{
  "positions": "rope",
  "rope_fraction": 1.0,
  "qk_norm": false,
  "init_std_o": 0.0,
  "warmup_steps": 200,
  "doc_mask": true
}
MLP neurons of a small language model. Each row is named by its layer, matrix (gate and up: input weights) and neuron, and shows model dimensions 176-239. Each number is 128 + 24 x the weight over its row's rms, rounded and kept within 0 to 255. A neuron's up and down rows have the sign that makes its largest values positive.
Before each neuron's rows is what it responds to, as a language model described it from the Wikipedia text at the highest values.

Description: Clause-initial subject pronouns. Subject pronouns and relatives opening a new clause right before its verb, e.g. he, It, who, which, usually after a comma or period.
L11.gate561 [118 117 118 121 159 142 103 119  96 143 123 102 156 149 153 102  87 114 150 114 119  99 127 165 144 130 153 142 167 133 152  83 159 139 151 115 136 124 141 135 144 112 157 137 141 175 126 143 134 110 123 130 145  87 141 110 134 136 159 166 128 112 121 155]
L11.up561 [104 123 119 120 141 115 144 116 119 148 119  73 100 134 134 111 151 166 148  78  90 129 131 105 100 156 122  76 136 124 109 131 161 135 122 109  90  87 141 178 132 132 135 119 124  99 152 120 129 116 155  91  96 138 117 133 147 130  80 110 117 109 148 146]

Description: Word-final suffix pieces. Fires on the last sub-word piece that completes a split word, often right before of, a comma or to, as in assist-ance, possib-ility, met-al.
L8.gate183 [ 94  95 107 122 101 124 154 138 130  88 139  90 103 104 118 137 137  76 131 124 143 146 141 115 156 122 138 124 118 154 123 129 130 108 138 104 154  98 102  83 106 153 140 146 164 100 133 131 112 128 134 145 174 117 147 117  88 138 154  97 111 157 161 154]
L8.up183 [128 173 150 143 145 113 106 148 151 169 107 130 119 118 125 108 110 122 159 129 117 178 174 108 122 135 149 171 105 157  97 174 107 110 124 115  90 172 118 117 114 110 117 150 126 131 166 121 100 123 148 104 183 131 129  95 127 124 163 127 101 132  85 142]

Description: Word starts and list dashes. Opening fragments of words split into pieces, such as F(ine), Des(ign), re(asons), v(iews), and dashes starting infobox or credit-list lines.
L11.gate20 [137 124 148 149 148 144 100 139 135 117 139  86 146 151 124 111 133 101 166 183 140 106 171 102 127 160  91 160 131 160 160  77 149  89 174  97 150 152 125 120 119 139 133 156 180 124 163  83 134 137 165 104 120  77 103 145 136  98 128 153  97 157 153 129]
L11.up20 [120 130 179 106  95 127 136  96 117 149 197 136 127 165 114 143 124 100 124 117  93 103 170 139 143 155 156 105 125 123 121 112 162  66 134 126  87 143 122 179  73 128  80 132 136 119  93 153  94 116 159 129 144 139 143 150 105 126 108 122 109  92 138 131]

Description: Predictable mid-word fragments. Early fragments of split-up words whose ending is predictable, mainly gu in guest, guard, guerrilla and u in Blu-ray, influencer, Hugh.
L8.gate677 [ 88  86 122 153 108 122 115 141 146 140 130 119 104  99 110 157 138 127 111 165 160 113 120 100 138 131 139 140  77 132 133 113 133 145 156 133 151 157 153 152 147 138 117 134 133 112 198 180 107  88 141 115 124  78 161 109 142 142 136 121 157 178 129 125]
L8.up677 [156 100  97  99 159 124 130 121  87 107 101 137 114  94 167 133 109 102 131 155 143 140 130 133 143 137 103 100 117 113  98 143 131 124 155 120 144 154 123 169 100 121 122  89 175 140  72 158 144  94 101 117 119 152 128 158 116 141 168 113 115 126 151 138]

Description: Abstract noun endings. Final word pieces completing abstract nouns, usually after "the" and before "of" or "between", such as limitations, distinction, intersectionality, effectiveness.
L11.gate310 [161 146 152 156 165 142  97 146 142  85 111 173 123 113 188 141 122 111 146 119 151 166 185 149 116 137 111 142 145 105 104 145  93 105 113  93 117 147 139 124  96  81 103 163 104  98 123 143 169 138 107  95 126 148 136 158  79 168 150 137  66 125 152 133]
L11.up310 [157 113 150 135 194 117 122 119 133 111 140 127 121 107 168 115 139 120 140 116 134 115 175 147  95 118 126 154 122 152 131 133 128 141 114  95  78 101 137 160 145 116 147 108 164 130 121 153  98 138 156 131 196 138 124 128  90 151 112 103 133 125 194 148]

Description: Word fragments and relatives. Word-internal pieces, mostly vowel o after consonant clusters (fl-o-ors, l-o-op, cl-os-est), and relative who or that after nouns.
L6.gate728 [135 128 112 102 150 131  95 153 119 111 111 134 146 121  86 124 115 118 126 128 105 113 105 127 161  98 151 129 143 136 122 110 189 111 110 122 142  88 133 119 127 112 151 109  92 147  99  86 112 112 145 105 129 111 123  92 137 126 115 103 105 122 152 157]
L6.up728 [123 166  80  89  99  90 142 145 114 102 160 154 142 148 117 144 179 114 146 137 118 110 108 108 155 165 148 132 113 120 113 130 116  96 139 112 157 126 118 151 130  90 126 118 145 166 144 149 132 167 135  84 113 116 119 100 125 118 123 137  92 139 148 108]

Description: Word-piece continuations. Second or later subword pieces that continue a word split after its first letters, such as E|ng, F|ine, w|id, Tw|ain, bell|ig, and also a slash inside InChI chemical codes.
L6.gate305 [143 129  81 133 109 173 120  97 124 127 121 141 145 203 128 139 136 116 148 133 146  68 114 104  90 115 125 122 141 114 109 182  94 118 157 116 114 152 135 123  94 137 101 115 131 106 133 119 123 146 145 129 123 120 148 103 162 145 152 146 160 156 121 133]
L6.up305 [161 115  99 133  93 114 159 151  97 131 113 134 122 105 103 118 177 134 124 141 148  76 124  93  88 129 131 138 151 140 144 132 146 104 152  57 136 131 129 192 100 105 122 139 129 121 126 101 133 114  86 158 120 117 135 127 124 118 161 106 133 147 106 161]

Description: Word-final subword pieces. Final subword pieces that complete a word split mid-word, such as surf-ace, unkn-own, diplomat-ic, and closing quotation marks after quoted phrases.
L6.gate427 [149 129  91 148 113 124 144 158 115  99 115 147 133 126 139 114 128 133 155 173 174  90  79 137  68 107 184  93 140 125 130  81 124  72 102 155 127  84 151 172 165 131 129  63 102 135 121 117 124 145 128 123 133 109 117 129 143 123 128 122 137 151 111 110]
L6.up427 [ 99 139 127 111 160 125  97  76 135 139 100 136 135 145 108 135 110  89 119 169 113 155 137 107 196 121 137 141  96  78 129 129 122 163 133 142 122 173 114 123 119 162 141 163 114 111  97 120 129 124 170 143 120 191 143  87 105 136  94 132 159 133 139 170]